MLP neurons of a small language model. Each row is named by its layer, matrix (down: output weights) and neuron, and shows model dimensions 224-351. Each number is 128 + 24 x the weight over its row's rms, rounded and kept within 0 to 255. Numbers have three digits each.
After each neuron's rows, "fires before" lists the tokens most often just after its 100 highest values on Wikipedia text that the model never trained on.

L2.down1149:143127108136122167132102110172143133143118103101079144144089156114104159120134124139086109077087102110146120131119178142136149133132093171120146099121096129121156127118140120128140118164127098112110155194114117089104119124073161106128112143155131141132131127099140124146141143114151099089118160129142113112094140114116157163153137142105112153137122095106121097133139126133121166120134
fires before: " |", ".", " votes"

L9.down524:118164131096141133132151159145184121090154130146136137082134161102105110106163099159124093127149146105135053187125173108102126155154127115127089144117159131151130096125063116137078139127181139089131112137132120123134141136137122104144125171135115109126142111108157160099138124126125100131163147153162186128127129075173126106128139151113126119168097125141107124144120141105127164081114
fires before: " -", " |", "nd", " Rochdale", ":"

L9.down1409:135160119115130124126124114124089154142147125117141146118159085170158085162120112086145115138140113121119167154160137136141123104118110140126104178161127081118115125145176158103149167117188089131130143181130102163090104126113106115108116151128084125173154122165119124126116125110108122130109114148120137126103111115158156102149132142128134105156112137128087093178122136115120150131119
fires before: " |", " -", " and", "–19"

L9.down372:131150101137132128092106117097149118152073133157130119132110137100116151120096152156143129145096136128155086121131150176118098105133199134079086166134117125086140115140120145121105130152117154132116117081094127129155141086139137118149114089159140170140142120131144144178128080117149170110126131123149135120149149071129147134092115114125139141172105085144114086112123115176165097127145
fires before: "|", "\n"

L5.down917:129122133119107137095142111112110116110133121147142136145099117100129136084170168126107095118125122139157112172127144123152134160104143112140126126157099150175123192153119142118134120125120123148142079158105149094138157149149139103140112091133110141141117115151131151113083085134150139134098134097123140109160148136118101178144100124131130102132147102139130151122099101118140110107131
fires before: "\n"

L9.down1530:099103141089149140163103147136175139125101137153126120151111157162125149144120098133110081175165162123101095126126157121161100103135130131153116095080108084153110139127135107131145097125147121100098130093095113108155120124114170103154090160145144199123131161139113132109139158145107121123139164144138124090125129115160125140110176130094118147100131099143120161139132133119099157114152
fires before: " |"

L5.down741:139146133127144109154130186132138072112121112151179149133137095090093157124116104112128107118125133122158115142115102116140169149134139139125151147095142140155158102117128099097169128152126147138187131094084138122145160127122159101103103090143102146182157153163124112132120152134185105158125121139157153153166065109140134166147119123132111131136132104080133136080131133106148115166123
fires before: "\n"

L9.down1125:158135157159096122121132134122129120116130128118117087119161144093138096101102108111138119111115136099116122120156107120146119115084126110168121140126101160150133181114131139136128129108139124121131130133125153108066127135162142113117146138123130107122094124157165138151145154109141139149124144121152144147109118146122117117129147126140129128190144127162121122092132120110167156118184
fires before: " |", " %", " Time", " Result", " Turnout", "\n"

L7.down325:148145120144135106171129150068129159140103145119091111116157104111098120113146125155131142148150061138147134144115099110106107125115118117120132142139094071151123133111183126147105174174125129115157111140129129144150202132187133157125136117133157123103125153162130143156107118142128147085158127180118077139138182177112130102131117146163136138151128114132136159137130136137131107130143
fires before: " |", " States", " (", "'", ","

L2.down1521:163146137151135094117117130098106126106110113119137162123163104132102120114085111137128096135132119167105115112152106155143134107107095111130122108112109116090114119134164086099135139134091106092123132115156114161159142148100172130114123113126150128148127106136102114107073130111129140145124138137122136137154117090141111153148147097147087154154160178137129148145107140121156111154155
fires before: "s", "t", ",", "\n", "homme"

L2.down867:142119088074098116112117133106115128174137133144180111078090138130109180142094141156105114117145163151095130135119142099130118137132112132117125126159140088184152107141124121142140109131154107106109168117110139078182158129106124081113142114144155130143108145155105116135099120153117153102121137107123105111094143089152071116119133137118101099123191133118110110116127175167106170108122
fires before: "===", "==", "|", "====", "="

L7.down1308:115108153125139131130126132115169158142114157157192129135100136113115173146139171153133143128094125117124145153117178106114112133131100154089133111083169145089121091120134168118088138128090107125118122139142168108148185128107103108149115135133145139155090175145173107129131117152126134120089106122133094114121161026135135153105126131150121146155160107137103124143135108152127105147147
fires before: "\n", "===", "The", "In", "|", "-"

L9.down835:125144191139170114168133115145127135144095099107118102161107140146116120147146131160169197136104129087116125129123134148138157118124134114112160123084112107144106115114107127182118145143139129075133122092117147148167135156142115120123072089131125115115089086147171095134126112127120098128143141132142085069131107126151175081155128155085144119151117129128158138100133095124115134148150
fires before: " 6", ".", " 5", " 9,", "2.", "\n"

L9.down61:102129144113130128140130153124153167144121117100164122107126154119107102121134083110091112102097129111083130108154112063089106120143123094151096095173095150185107111139136138129122133131150137121130130157117129119128165083141160156101104113115139135071105128155095148099128171120106105152136181159153135133116104134138091107128126132145148124097116138138157133127159152088185126098119
fires before: "\n", " –"

L2.down769:132146137081115111111123104109113119122162141096145119156120105118074164115160137143108149130147158117120125095096135130127119139137155096123130154117081163160124101109132142145108092124137124120135147110134153110098158138081111113163145093135088100157120104153119109113154123161167168138110113145118157135160116130107169086147133144115104125155114145134115146120140128093087148158113
fires before: "\n", "s", " "

L9.down295:135170128146133150130118121172135107159137085113131121111132081168111110143100118115157125187090130130143155137140115136099152152094118125136144173112101082101136142197089141145186117118106107137120140135151104175102109152133109112129135117151112124143165132135129096096163146105138155130144148182162135124140108091085141103159120126124113133156148126113104148125110059134133133106179
fires before: ")", "}"

L7.down599:120150151094113105161125135120121158123109116140120136118150118118108102125140146131107161092116152095111132152114134206112136080102110108094141148132144149092099114117119104085093104177152071130128133165150150137141104151139141120154125141132158088163105086129111133131153159121106131141085132141149152091125158115140102160119138114130153130075088131137111165134091082142152142113101
fires before: " 0", " 1", " 5", " —", " 2", " 3"

L5.down856:114156161136127150094157119108125110152111135102192142127126126102109160136087136142110078134136100187130103161134113136127143124132089135132147146134167144120136131147121160089169097118144062106120110130134134133145132126103129109152111138130134145139134129130094150156136157114180110154123109146180103139134082120107141142136138090134135111165132143098163138107100117142133128151156
fires before: "\n"

L7.down1292:125146117144126126107146131137142156113097134162120072120143109106106134140132170120141141134163120125154150073093169066139163130136143102119140146103084151114184150109120096103091131149110144128118109185114142115105146120110128112150142131153131108128130162128169126184096101154137082155153125127124137162119127056116136104145157113126162126139124118140099173172157119125114086135147
fires before: "|", "-", " |", " the"

L7.down506:117187115129106126114129139135103140136149142121067149147088129115138138154115175090080114076152171131113118173147113200131155130094153107141115093139123142104115190160118071131145133153148111108137095147148141134126095128116115106125121119093095121162133147148124136107091134128190104131153139099115163129104122174090115122145127106116116131141109106096108104126108099115102179119079
fires before: ".", ",", "'"

L9.down409:130173098120116130148152147107100113160164144088183159092111088125091119112091133126179138128128144136107126161147145117074127109145139090119105114118124147184140119127105126133142118139146065146109088134158153149127141176145156161113116119137150103119141143149094131142143127158124093142139133128107126122106075086123127123089099146109092099101126133134100112141115108120149143125117
fires before: " 0", " 1", " 2", " 0;"

L2.down1526:133136126097174082115123127126114158084091126130131126169107135113140128125104130107156156119095153108113098144155165117196111123098142123131152171111094157142145118086098150110129162096123106167129110104124127145152130132139128127102131136119134143138144137153091118163121106154124159186108115095104131130081141099124137104132114108180132107186146132107163144132120163098140142159149
fires before: "s", " ", " 94", " the", " 5", "\n"

L9.down470:162133127184110097137139143101120092123139135130120075076124094143137075114128094153161142141131154098132116161137146154124058117106124097112109145092143120120119126103080112099099137106170129107126140114117092108149115159120141163138116147147153133099083091132107148118158153091131134112141152131142140142109166084116154094117097126115151165127132100118155106078104082141114090168134
fires before: " 0", " 1", "\n", " 6", " 2"

L5.down1231:125140129082172135143118135098152098134138121110201137176102106125117128130134121109082094131135078147122127156116134099108109148126107114147124141132163153158096087157110118161105107136096113149139088120156106125139161103119102075125089130129105143115120122144158150114139138103147114140128125078146132144118102059132139133096136130140096122168147137129115163109128125149103136114126
fires before: "\n", "-"

L9.down885:148108115116159101118131155106088142086139069118128167092173136134121088118124177126158099140165105155142100132168133108109136139102109103157088163105098127143119094111133095089139094098144149093087098146106127120155124128094113125169069169126142128152126071148141178118147166046163136124118151124130078145136157130150101068080133140092149159124096121113098151152099128121106121126110
fires before: " 0", " 1", " 3", " 6", " 2"

L5.down1046:113137110121098136148129117127130125120118111098143116147092126089122149127126170122110154123138102150139140119132156110112112164103117105130144133113132147113141139091124131150100096157081074128131079131146105128131118086127138143132092117156159106091117118126161138118116095099109088118100124114146126119160116066114145169125127131167159087135162136154114175098149134163134107117155
fires before: "\n", "-", "===", "The"

L9.down1351:168153110154134100116110153114082125151080139150124140135154140129085126128117133105120128070127112144119169160088098133143187143147106084143132095132123176101112113131112155120166100143170117151151078149140148152112076134089164163180149087079095134114114100115135141109125083178169151170122115150130129173110101129144126104105116146102146144163144121118112141145140092102103172149135
fires before: ".", " in", ",", " of", " at"

L9.down1052:124147139141099112130111094116135144124100130145140171109118099162139144113100150068088122175110140138168124127092121146173103101112178113145120096133160143107110131128104135150137106117078082129132154172126121112111125119141119069104154128142149165110131108134103140134136147118177137115124141184153098107147115105134133121073157086155135127131114123102114140207094154153152129128138
fires before: "s", " War"

L7.down951:127143122165105095135127107139113168099171131142086105105117166146077093140138146119121101155065154118099123151166120187114121127124147112093100097115144122129114127123119155186150120131141141146105121125154070134121133148161111144134118142114159100131095156117154163161135119127101128149159140119127136138088133122112120158111134114138116121149130139127127175083109100157113120112088
fires before: ".", ",", " and", " as", " in", " on"

L9.down1296:151152166105136117153108136113113128133110140114141127088127124138109143121133162092114138134118114128139122128151109103153185134117146125068150118116137117165140114137144120115096152123133122074129142114141165119127129100114151071098111160074090122143137135170118144132127163145206154148126097129135163157131093036137142133162121134097152107150117102143111127077106131125166121136151
fires before: "\n"

L5.down477:141163136171136134170125119120146107164133137082179148174127096095134133135138126111104088121143088135126134109092082074156142171090136108130143123131145161139153102157089141103104154146141151072147136119125149125157140174117093125112080117181115138162101155138142099080101118188125144120109158168131111104145105115163112139126120129142081164152167127134100111075099144164156108111167
fires before: "\n", "s", " Representatives", "-"

L9.down41:146093139153117106136085120121135151073135168142140142153157168116099132157117176118110102110114141153109151169086164163119127148135102148100097149108157147105101146124118106164132143156114097178162153156116095090161135141101159111159120136112120089131115118121129137121119116145127122158111142131078196144093122089109122132110131145104115119128133140103130142138155074112130140114112
fires before: " to", " in"

L5.down403:107144147132151140124132136149157114127149140107141170123119166139116134163092149123061090165129078166144150140105101108114143135125091134122127150107141133126114110104153145115101128123126087118125119136095116109133148122106121091128138136127118102128128144137141130200108151125136099125137124094165072138135110086107108152144165134138159150139187146107158140107108147176119145179167
fires before: "\n"

L7.down250:127139117116132149121114112115162152106146123161123104116072135096099142124147108129102107106136129111140109123100136086155149143101140097142141126163128128098131094131115129139091142158151167138120096128143165127146117110108152116121128120141150143141108082157150161159148111124129087142165086110099097167095134122121137181115116100116136129158137099104104155152117127139171105130100
fires before: "|"

L2.down1276:110119130114128094139138136151169126168153158123150129108129150126112156162100118152099132118127192103139103149151125142135119148125132153165126092142098120106124129143120135110088140137159123119123160099074146147147145093094134027124152151152116111178123152124118121133138108147127120146157142122147116127131141144141134091132132111152131110160166119120121105129136108132128198175173
fires before: "===", "==", "|", "=", "===="

L9.down1414:107109126137148121098136121143137132135132121106120112114115117105125119112116158161122197190138111125130129120136114150081146134111127126121152135137119105126154069120095161109134131113098180117116189093151105155156182167128140097130121146117143138125129156139107125154168105115147158130138135126142080109112120127067159149141118134124120115138118102089122151203128132160100122140135
fires before: ")", "\")", ")\"", "),", ");"

L2.down118:092122129094154138100112143100117101136138148115167134094139124119125168155159155126120125121124109117107097145120136111110120178111130141083122134152120126124156101109139083144100123169141129126118110115113088147155199125111113135149076127158153139105111123153157133135152129112132118148135134122171113122138139137097121151167139146115119145139179120137090126093104133200119123148132
fires before: "==", "In", "The", "==="

L2.down779:141137093158111143151115157129126136100139143074149147106116097114116096145154151114121157155148125127145091122111161117131072159112178132101083111108090130144121139107154136120136117106116134131137181151102150104087155137113125144140135126104090138148096087139165180130135102079149155112160122123127116127149116114125099143129144145131127104157141092125076143089133164128119158128136
fires before: "\n", " in"

L7.down69:124106111133100161148143140134144147120125140145114121144089138111145139102138130130113088123079105123127107152111169117120092135119139135077120132124120105160152114113119133119106156152143087119148096109150156101107149141134137136176118103119138165149080111147141131137149132103156111144057148131110147148070120058136100133087088170156128097109102138139135120102118145100129116097139
fires before: "\n", " \"", "-"

L9.down432:111100109147133091108127132095151101085145128152152103124126160088156136109134143092148091114113168170115133140108133120117130108119110116116131119139108163169125122145076150098087142122108085127118087132135162126106169119153143136133143122147134115175129109153135167105122135097203124111120137119107139138163137089109148123153110123152099080111111128119115128131136166131151140152117
fires before: "-", "\n"

L2.down1255:135138138156140155124109101115133117101160108109145140154140147118093148085131099151135132110057145126109126155145114131154111131132103151126130077085116174126099154170075101120133063140140146122172123126167135146104159118127095123105130076165074144147104133139144113148136101113151106149111140126114128131126095163135145127149102130095169135096119095109163152107116161152148103137175
fires before: "\n", " ", "|", "-", " 1"

L2.down1505:154151140109106139122111093132127120140178156161156121133081131113120115117152117096116164136101100101150105147120099140149140159159161062150154150097154183168132116125139153125113118134159112129149115129132113120134105160098092118175155093143125118144107099088125108087122143106138104173136140143145107088125077125123111160102116101138108108122062141107068145093143148117107129138175
fires before: "-", "\n"

L5.down204:124142139118090119113138135128111175144158172149103115134138121091132112145133141144114138137164136145102113121119132102138100104098141105102082133118123136086111125087134113071116147146174105161136100152069136112164113147144119164129073116114138114110141164151132166145160122096143096111120124153098126164155167119157129101148144088150112118103108136125143053141118124135157071128140
fires before: ":", " (", ")", " |", "/"

L2.down355:161159167098164119134113106135147129120135149155115169164123132130099093115132143157100141139126142130139132109111164149158154136196112138104137153110133141138081094111144176132135098142156101090136124117104134098122131092117127074119082155071157107136096160085120112137106129097154121077120147167081137102067132101107108160133152165111097132161144087133110134124117128135091135113113
fires before: "\n", " ", " of", " that"

L2.down1520:145145145132112120152087102129131123143108132106168182139102101073105188140133122145098105091093125148126138135148119158127152140165152104131118130122144157146132128135119090088147100114135164118154129114129151147174159145100124108126074093118100152131157155141080147112104138134163094139110089132120112108160107115162150177140128135121088145130156107083107121085116149159156150138167
fires before: "\n"

L2.down550:129118173133160170117110149131145128117139146123159136103153127134151138112141203099093131139141092180155117138158095091114129097138098111112120131098162085135130138144103172141134109123121087126109120126118167116099142123092136126134087138105111118139145114144105150133153140088135114181106116140146112154158090098131130149122138134123135118138127143105183152083124134150159114144148
fires before: "|", "\n"

L9.down957:138117117126126140124134168140120147075152089117135131148147140114096129159084169110099105153128099128115133143162140130128124145112154127134132091129096139091122155080122178128125144116144146142124143098136133134169080127149121117092161166130139124163108131140123143157139111112117125114121116148133143130117125110136122139144087133098124129156168111122120162159076107160148141152125
fires before: "\n", " He", " his", " His", " he"

L5.down572:123132123122163168097128112111100089130141164111150136164125098128141127155121123139120103145127138132111136161152119120157111134097167169147168132116126089114110134153119090170162106112131129113108126131139157096146123120103121094080134139103137097140112122120099177132122102095125126093120146137118135107143115162131142159154154147168126125104151146123134172099116108166126096105161
fires before: "\n"

L5.down1296:118139116082132131089181140087133083168097137102173166144149167118119164149089172136083072130159081126103122138131154127140127136143120159107133140153142122113143101152133123126102121137150083139093108108126159098109122125074119087097088117092128154106134127148110161147110170092140125152172144121163111151179125162086126151104173127163150120127138159138138111103149124139132141148162
fires before: "\n"

L2.down90:120151090158131163132141104126161127091127082183123095155156132136105114118092163116139139127113107149115153091134089136139110117134162134109118203138100131162114110090134107086131102098141138104155112157098072110127113048143141100155104083131185139135087132096109110129090155146147105113137142109136169136150109151076089158155148133165108141119193099152099101126126078123149193140116
fires before: "\n", " ", " Target", " Rudy", " Omaha"

L9.down817:100164141105122122139110078119143104156081116136120133088131129160127121153084146123170131155095124091144128098149152106128132103101130137140175127175106125138111174112106143098173171087189137104130127156165130102126127117121133154096097167149128168138143136106116165120125145124143101125167115135111095091121086153150168143098121129142140130121072132176105154156132141088124118133086
fires before: " |", ".", " and"

L2.down1283:145144133111102184140142102167129168111148108126108135115135119083138140138129091096142124148067127122158128124168112140111141149113207100161121157127146099171128115152146141125126135152061118148136135109138113099113152075102089081119127106119170144131099174159089150139165109120202185123165144143129124137138129078098121119135148112141095122127121147106104148104154109092108095105156
fires before: " the", " a"

L2.down477:136150121116076124130105117132144119121116098137154107160109121104126129186121135150113077055131126135119138166092109119159122129137123102133133150127134180144155152138144143117138122115156132123158152096108153109147164143100138080139114118109115131162136153167102148093117096113183132101128123142141142144135113126123105136113134125131089149131121113076131155106121150125119114134204
fires before: "\n", "-"

L9.down318:112199097116130168092126136129150127138168145136104142129149142153129162136129122088088152156129119149155122104102080137121159148162119097180155131143126127152112100122130129116127089078108155143113111111094138137109140136113130148103146117138135123115125144112120138119144105123152095120178146165106169105156134103128091155089138102136155108146138110122125148170114147073225147151146
fires before: "s", "ed", "es"

L7.down1272:142110151102121178132117165157147119106103109115135156125090063141117123113142164084129122123134137095122104111104158116161079152159149107108112109160114113127114106146085105145084165109148149144105126122159119108151156183141118078174135151134119141126092106147100107126148084120123130124125107108166104136106185168111139146154116136126137129140157136149137130207129120129129105096146
fires before: "|", " 1"

L9.down515:126103087106102118136170151143120112186154113175162140210147142092115131141120113112116082123157109176163123132080141126086118122136140095169163116139130161157122090083116125101160133130113077126136105119133146146175154186164165119149146086132114164121102173125141114124119144124154101142076137144123094154119111084131141118106134155161173125158146134146145124117090168112117103140129
fires before: "-"

L2.down122:149116156123053103130093131165131092102162104102135140142094147102129123145149166127144121141121114097129132115134122063178142185101187115142166092093092152128171113115156115194152134130154131105142121111138153122119165130152116141141138083124107124136153171148135113136151156114183145154115094162132112139101098100116152141129096099146131133089078136103130119117140146121126116177157
fires before: "\n", "To", " ", "|", "-", "3"

L7.down816:087091096126166135116126096153118109116169136143108133097136126144163095154150127131094150105113164153124150149080124110109141133126124084169146134155119115130133099134134174147128124153123109143122137162154109129095122142133079128105068159141108076168127123142134158150076125169120114118128135132130149108106103136107120137127176124113125141100109141142157136168130164122123117124104
fires before: " |", "."

L9.down1189:113115121143108122102097093100086134167050140129156120103119122111129117073109096137170146129156113117134112156090135101147132110108135117113159157121173141089072118149103141124140145119115177145136127077117102139113159136144142124165154152142124141097105094119127115165165117145144130124148154097152113155137137102106127151126098096087155151148143155146097174117122132156092086105107
fires before: "|"

L7.down8:147095141132180147131097139126148140144120135112121151173150117145123104155157117115135133119141141092164105112127106111116144190152093119155105159124138177117159123177137154156126155155150103115129148165165145183089168129160192101161146133153117165136173152124121142164134109159156114116107123161078142119144116148136146137134084125165156115128166100105131152179153149136112106124114
fires before: " |", ".", ","

L5.down682:138121078131110128126119125093115147133140109085143124172094089117128133106137130128127113092091120126134100112173143132102112135136110106082139136112117102172117113177159127151133122146140174152124142145127121097101150114094117100149149119104076146106126113129133117157137162106125134129138147157093140130116147094173181122124109113121097167121145133125076132091100157124115112135119
fires before: "\n", " ", " -", " Massachusetts"

L9.down1365:194126108114166126104140131127101133152135133093183085115164190144169112073137116087123136112129126096106150156163120099163126147114103142098110089146115129124130145136154133124102154129146147113113152137140148118112103128150140155090124093117150104139129136129084141092133113103124127127138170108100155158126153137126128111124151146129129108166121126114158102133147130104175128143171
fires before: "\n"

L2.down588:147142117106097123125101112159121147072144128120148134129134119154141074119099155134109082175110115116162109170138111115106171146146129142093149162107127127096129115141105119153131099161142140145096065154132148087117129126144145122119124176111122129122102145134089117129133097138145136112146144142084207158117113071123125158169098159118106171137095126136147178135096121146136104111130
fires before: "\n", " —", " ", " 4", " 2"

L7.down1462:117096136107100121146131140108108124149124095115136150093140131138132112095118098127127150170124124137132132130159146093107125170123154150155163107141119084121160109174077123139156111107111109123132150115140106163147152163137113131137120201153127140147153121140157139128131120102156124123136114153145152089114080127153147130144157123109120096127139119100137149153120078124092104105081
fires before: ")", " and", "),"

L2.down1263:101145101098115112079118147148154107125159116134132120120128160143156174142100093103110111119137133143089116148100117130094116144154154107107097124141127114144098126116102140200148075053112114153137144102091147135112152124093130134100107124132126133131140130108089130160140113143079100128180135086137117117151092132138134144144091112142095155102136096133122114182108167156121124133134
fires before: "\n", " the"

L2.down1472:139135121094123157133162123148147129133109120133127141101126109136112108150118117112140126154119107096102112153095155101139146115100158134099138145118107127143124095103111162110114161124120088127105165115160118084175147145134138142130140152099169111140118149143089099129161148154116150111148139109178118122136102099168129141119095118143111136125103119102146143143077131107126111147159
fires before: "\n", " the", "-"

L5.down471:102116111113114156116138112119135122112150123123091128146118094063158149153113124119140103072172153160154131124111098126173121105129133122160143112108098168133142115088126128121124145168149118118108101129131151130179083172097109114132082097137164138144123121146087110130130093156136124106100125162076117106133111096154156142148110125165118127137203137151110130082110138126123111111187
fires before: "-", "\n", " "

L5.down280:102136129103121148123169133140143095135130105104151184137143125113122132115091137117143105116149113140105107151098132107121108116151090165130141143121146108103101110166120099112137127119141086099093135119105115127107148121074116103117137161104138138142127116135110182124109142128132138135138143141123136156150082128127110167090170120132131124098140160107151120095166130081107094147157
fires before: "\n"

L7.down1047:124103131129151127093125105158081126123133159114117148177078132102150107137119118115085115060136123114091158126130106177112083152139124128134098141117122159105093114162114124131113122135124098162127153129113125202133109127131080102151109175154147126183116135114099122147162092124169119109084102121114136138153128124093117147135163166115121152130138143141156142140165134150128122133117
fires before: ".", " 10", ":", " |", " 9"

L9.down1457:150148161123127167128107127143145132136133151151130137154146153143132088157123134155092106143125129119102117133128096140157128160122113164136157086107120105161089132185134132186137139097152113078166124110147146086091127114097106128136150092145147142127152104132131100130137120142140120125111136102143139131119137132131132205157118123115097126105125110105122124139127162168092113191122
fires before: " ", "\n", " |"

L5.down1349:145149145170165166094123154109130104137140124080117155106121152140145144117112163109127094159099080180135123128180092110141176112149082105137124133097146130141112121129126138117118114116175144139112127131112174117139124121112119139162114155116112136177150126140100145117133153081163111162165131120153099128128107111135104133155156121135147156133139134104167130105139104149141131180161
fires before: "\n"

L9.down1270:121155111145146129100066092129101153181089138148152119116118109077107124102110114181122109149136153121096119133105133109110106102125129124132144148100116146130141141103072135109096127116114174115115126125095115122095113136145142138160154132087139121117106176094136098181136118110160131113142157140086121166147135054099136106109108110101125122148121106139104133128152125169112054104112
fires before: "|"

L7.down1498:140076118184110153155118101089097133116079149133124118125144108135112074114097177130119167092139169103126148144130111140090131167141132124116116140081143124113125137119096158126095175150105112146127128134110129129143130129107148160137131169140151150113160145126132142127127173183169116110127150132124156116126122173113134150144100125109132098135142116137115135150127089075079149125132
fires before: " in", " with", " as", " the", " on"

L9.down213:117139139145156101097093127109142089121151101134145134137103128124123109079131127118065101117148101153148141141159106143138145131186156143157133124158099143155137134166143141112167125101149104099109133120139123095098107098105151149118101156048162114153137115140144120148123159145126143167142125118135149119127113088118090104139145102105128097136141134144164154136146132148143086111109
fires before: "\n", " |"

L7.down262:134140140137130113163128143136106109130116142139142109133083144134139113102117115125058100143085146114133111145129135125125124149126122099114171149125125146129106123075125128164133094089116119108116088139154103155145126159117147110147100119140116139131164193123131120141122155128145135154129118122129140138119141104159106118148104122109133087131128133143127132166075106171148191140125
fires before: " |", ".", "ä", "in"

L9.down946:153132107102133129100122134107147153144071150128126143125158122140094148095121138090132145149137100146104148147115111159142134131141113050138135145129134134128175156126101149145159127151148137131125103121109125134089100123126131141114104131120189147113133154137100136125111164143184104123169140150090155123098092135142095177080131149157064072130114132123126105157135131139126139148122
fires before: " 1", " 2", " 0", " 3", " 5", " 4"

L9.down1260:102189135080152143145113112115163121127127133136167077132123078126136137109143149106120148136130092123124138092145107157125166142166124108111061125117123159146102109128118113082142129129098125117115149136104160140137108115150103163165075079141149135123121102132099157157156125143160143136085156122118139121145187131090136131144152149113102118143119137111123108134121115095085087114131
fires before: "ing", "s", "ed", " to"

L2.down875:110104112136130090080113137097102114157142134125152116103093176149124134150104179166143147143131173076126105138118116139141112151125139114136123125139096101126150126137111151091118130143169148123124112129089092138164149132124117082158113118108161135127132143116166091117101096131159114117159126087119126126147112104110078101141119140146134106167168133157127138132132117138147116101134
fires before: "===", "==", "|", "===="

L7.down516:128113157117081075088121138120124136122146148130125122141088107122144081107102110094056111131090134122171139094093123185133142137125124116151136163109147130116110115139133138120106122128087159128123127116127107115120103137126137119117117170158115152149171143108134125145080098150159101134136156125142176165162076167130078122132104134151092115119149172125115147168109148083158113112130
fires before: " |", ".", ")"

L2.down87:146138126145140090142132128102166140157095127129127148158178155148158124143111106140128126111128139143133125138136158164122129165123093114183131071130094122091095096146088094109184082118112138131127112141162138124117116129129113157122114108120161105117158131133130147120144148140129124127116090138120137095136130114208156176151158147158089141116145122104091140101144124107096129124106
fires before: " |"